Weights of a small transformer language model: 6 heads of 32.
MLP neurons of a small language model. Each row is named by its layer, matrix (up: input weights; down: output weights) and neuron, and shows model dimensions 16-143. Each number is 128 + 32 x the weight over its row's rms, rounded and kept within 0 to 255. Numbers have three digits each.
After each neuron's rows, "fires on" lists the tokens most often at its 100 highest values on Wikipedia text that the model never trained on.

L6.up541:091144153163122131077117173149133114126123095119115161176156140103120145109088148111161103171158121177152140138154149193088158119132142136104153104092138120086178151155177049104117080147110116093115104093093146141106111155125169123130102116131131147081105152121140117192059132113174151097118172169164131158187142130121198111142101099141131138064122145123093093105129078124096095137150
L6.down541:168072140135141079115145059107119090125141105121147072148200153126169148098101112160107148091113159160100106136121143134128101125133156070180200105119163080129137122105106170174133162190076078113080118101101100166139114129130118109072177199187100086142088146136116132156152136144150112086224170143114143155139151091130116088040162124103156119120153144148195127127129126147100167120104
fires on: "j", "h", "al", "ic", "m", "id"

L6.up412:142091110154078118113115162134084086055157081078170124144124148141110137175198146147136163149125141111123118179147142119082099112164116120122087103138159185123095085101132163172147143178070129110098146188092152125158158120106145115119112035146154146123143149093146076098132120157100156141106122118148130163098107158157115103110097133077082083178171180053099130111070171128094094168154
L6.down412:089093154093091171124177112126161141142114104128111088157135107063127081171100139126153163104138169099166068022145106157109144179069141125152101139159111166187106087095140079141123127135124145116105077131135140101096125103104086108118159139198139166063157096113071161094164133143139122104148074131106123066224155155137097110160104111153116160118179148092112135108141102124136172119094
fires on: "as", "'s", "us", "'", "S", "D"

L5.up337:128152058124141134136170206055137130093149117141192187172136117038121125137099121122136148119078099174125156096101096095126167087153191124153116131063168139119150140142146118037173127186181193110116121143119143128068131120080183099122104143107124102146170179139100133121069143156153124110138132122093108130118036139147132157135132135141127164071121124103147122143137112170117198157131
L5.down337:112054220108167117179116149147157149192092141182151159088058087077161078160079140082135156134171106135166181083078164127127167050201155163142090136127103132105085116152157171137168138132080117171110094125118087126078104189150157188121142082167141081124114134112099137124148091112162088128133138153130124146130121105112142155110125141077129097166138086206113118158119127070157099163107
fires on: " h", "h", "a", "u", "y", " a"

L5.up114:127119091063109165135099145097152150156136161103097142171088097113162100132024188087169175173134087175154145126104147131111143101135083130070091133157143157070085122138124167140128134128161170116127123168199155132136179129104152110161087081116151107146152125099116149131104125115130204143028122096100159128147127093122117131161151162147127078113117203127184138139112188168129164167132
L5.down114:129125082145114130156150191134125181060075134072110110124156163116141118087127102085153074139183129156108177099167210104088100056140130163143171154099124137143142167181154144114140155122140160106136121136105115095144071198144176150129163130159131116200077109127132143139149163089129092118134160155101115103140170100129094161132121066149105085128075157103136102070134137168092146131139
fires on: " dec", " init", " January", " May", " April"

L5.up441:167135098092122120171169142187182186168113194102141125128131185077103084182157126155136072124177137153102117192149131113100100121119158141100085161114061138126102117124140146153144139079118136170143097132109108109129105109170105166106111128132172131130126113131104155095165157087202182169158165142083102121127107120106135014125089134145126136088138107105095116102091110137097154119097
L5.down441:108119188089125098143160139108235121135132092096129097158115056117165147121074180127107146118096117140158145099141139156156051071139147115108116147143186120144166139159131143118147145081140123136111106156110094098107100160171164156198134121158129038113127111136112058119109094167079058136115111136072108101121156102123130124149135181103118130157088113119132077124185101129070099114080
fires on: " be", " w", ",", "r", " r"

L5.up321:124105108111137085106125137122148165098136080147060160142112127154103107105161160074161108133133099104206127166151112116096144147189073145112114164135095079140120129089147092037140107127065144155173074135044111081110153166102114123173127156187129148137098134088124192147114134134125183107203168131108073105107145115101112112135105132104117131144130120135136122112077177104170149233126
L5.down321:123167119123138177161098138134134153111158064206105162125106148136106139126091126149164139118169070111054157138162069116112186096130139126199114120142127119087067167132141113176134108142021093179131133141132144029134111093096113155121090113135165115211102122130189107126131133119105165115128111198171128108091114093058091153118186130157153099106202153130110130125112173150129169146205
fires on: " |", " ex", " m", "un"

L6.up413:121133115183110117037147123162143125141102089128141153119046057168131075120136102114124101150144131157163107152128123150173139162065181120132123100103176120085128117126140136152133221128145134097110153162090141151152130086113094126120152088156108147126189086132179167065104145085158133160104132127111141161165049114091161138105091186132105112099120124108149186125163118116159121132070
L6.down413:154110116087183084154126131189146120142203187135124127110134116102110126111162090160186099144120104128158075120085115178152099166144115118100129112111161150113140135053144161146128140126113118143122111157127106137114136147088138140186153126085089174141105134129092157097123143117107144147112092205116131130033138154113110138096131112122096181055056162109111100118134140153099139056141
fires on: " ", " v", "op", "oc"

L6.up484:127130133141082134127144149122114170124197091118100151169169096123077094188084152084113145133111143074140132094148176158140148100122106091126116128157151087078153142137133083094116117170114101176171135163163173137118073155130137118135175104099157111176175113141083102115145117138123101109204175188169149112101152139112111206092148099096097046110138163116132104176157126151120128060093
L6.down484:107139083039140105153124147102145127123128094138177099128068120148095171159121125088097154161119134183116171153158097073154156123139095095130185096072141116141074152052127134132098120143129106162130115122070209151092127068100203178131080148161128130093193152139159136102096143160134124139100142111158091123086095125138081084106140093130145148181105171094154137117132158085120148117094
fires on: "h", "C", "ot", "ph", "y", "T"

L6.up185:151118101141050104089099122103172120103094132176091120119148141142163152194127109161130129138105100158202084121108136121165183109109084145158191140184082148125145108137122146177166180152125160088113107150169134095126159093071185086094134099145127133105119097168130129084090137084091162133169151134110135097155146128122124106089086166074066120141143121188147140120065082165124142072153
L6.down185:076116105139089114134165083109168187155181193126113132167140181146117113091104141105106156103124102131147145133172142142086084066128113172129132119110095110085133122140125146147150106160093105150106149128143152095160125153133180111080097058104150153163133111107146124130130150178095127102140192138162110115129171101141097146140129129135082190128073116227132143099047088130129134075193
fires on: " ", "-", "s", "it"

L6.up61:146141136098120114105152162118151181126094088121126112137113097103112140107096168082107142174178062120125115162087145203070135165163128135193129166099135122117110166069148077124110088132160116092153096180138081065099123141105167073180135080111097141180129123129108108120137144128123174166128141106152121114171129111112156064102088188097138127129129066139093165129075188102115073118188
L6.down61:203075124125094124135105117130108132211086155131109162138159129145077232141124147067113143098149096105122124073119146137100117177151149122131134184108154126138108156148186145095116156123118091115116111138110145082101120161138146063137117092139113138150057163157127127148123132121136113124166117095119138146151061141148122124130120155096153108108218122125145141132081099141089104179178
fires on: " in", "\n", " has", " In", "\"\n"

L5.up44:123088129172149106200141066178164164117107118073095143116122155132079139150132104153147136117115170156086144148149159146131128191128128149137118144133107134131114129169194144138186172125177112141125123156154122069089076124161160136122126094172106145110109127139160114098060109165170125139208135110178151120169128145099098121118118140129126090130213167115172103086124176090083093111154
L5.down44:069187167149139119120153094139169117089170134086121159111138105065100174154143174115141170168130087118104161193155143133103120084108114123134088185122158099087161128138127123149132144146097132184151149166108173141158119078144121129143126119089082107177147096199128140108084118130114101116096121135059095085147092080123145119147137116126092167151091075177117156069099157126152145090112
fires on: "ing", "field", "x", "ming", "ce"

L6.up67:149095104087134150172121153072146162125122086103112156143119103188177135165150141146126112148039160145130128138078135174138134128128199110124099110142040129163122117116122082146114105143162183171165156086114104078073142049066168130121136163143168100072107123134118126153122148177180129143153164179135115176078199098126073118097156120121073128171195112125158092113070122155162127184129
L6.down67:118095130110109090113081180152134150130094119160140172123088125135136105150092177215154109136138163146090117083156120149156152097141052130177121159177127138122172141127122126142107080119150110130144134189113150123107093165119098098099101080122175160143181095105118087151176117122090136133154072103176143166142102127107183094140037102102112132180165131073116157181153144143189112153105
fires on: " a", " D", "1", "a", "ra"

L5.up358:061184115117162140131109154121111120093141157157150161120109079154112111133140088194125176117114149182146186135194120151117104195085124103128135173146083118138111158160105124117135117105152104141067118155095153164073166143061163189123163123165146109125129112178184129131162100140072107141118111146056133088085120066099101185098135060117161166173115180167151112089113095095154146114153
L5.down358:139080174119117189119134138129163121087184152168151149126146167091166095104118086073119106069098156097162069046153120135101116115115150108154133165176135076099208189112170145082152112158148133140142123142147127127139129116111114078140161158060141113102169159105154111139118196099084093173097130153130147087120082123092155142161166162137157145114178144097125115138126137102221134134117
fires on: "i", " p", "k", "p", "o", " l"

L6.up70:142151163158140076120159126140111112113104135120144139141095124084148113140119042141085173117085164137081148160069117189076120056081117119117097169143111108118113112071169133119117096187133128098101125098161127142139104123134174150165166167097071094171093136166127163200057133065147119156178101171125100194116127091097159131162140101132104126070126107118141146153117116118084131136114
L6.down70:131113128220190129109150138141183146129115141143168169147062093145176127120153126099147096112087059149156170110131138115109098132110156141152125088128151122127124135166107009147163097137114127107138133126150129089150117121115094086060157119155141090204140139109068125062119133136106162131102107137165089125207100129094093134070082146144149116120163133153128146088193117122139105105110
fires on: " ab", " ro", "ia", " Bro", "ab", "ro"

L5.up252:087123120126114099159133072093133090154131169118138143109100162122109160159151088140114101133079142153137154113150126086143230067107067101112165161064138136070164147165143130098134165112144103117090138165094114147085094157142114100121115169129100163126173177145155056071101082136146172137126140131118115039109127090148166160167092145140143101129134129130095108082142115181133044116180
L5.down252:153143132124181126088105114086179070110168145100177119134099153130109096107153147122109153125100097171183118099174150185134189083135156115137136120077114087135131088157087099101183155071179118181132144124137153140084072129106117153170125088094100152106108104031140144088143104093122141126138150094181116157114099091162126207116165122085099130095125153160102125155124169135156140094172
fires on: "j", "ria", " (", "ia", " Arab", "ab"

L6.up438:197122192118103119156159123168104116101129148104109132100150112154093150150166147117111147168108162171119077163110082125131158129106154110152154117162096117070186159122109103114097149136106151137142126103103160136098119140128169134112142117145138164061091109083133097102175140143118082101140106134103065115120136192120123125174142137110089105119170082133153115160093164098050112109128
L6.down438:110107191125114162154093120134081113128119120172009096085117167107101127157151173113125123110121099166106097175159150138123157148135167072130190028107127161126072117184140114119114114100087138083085088117130123093125142116152148114128101119118090137178131107117101104155124141179135143126108121098141138144107076162103101133099200110157100168162163148138142198145131075142137171078159
fires on: " b", "ro", "ed", "le", " s", "hel"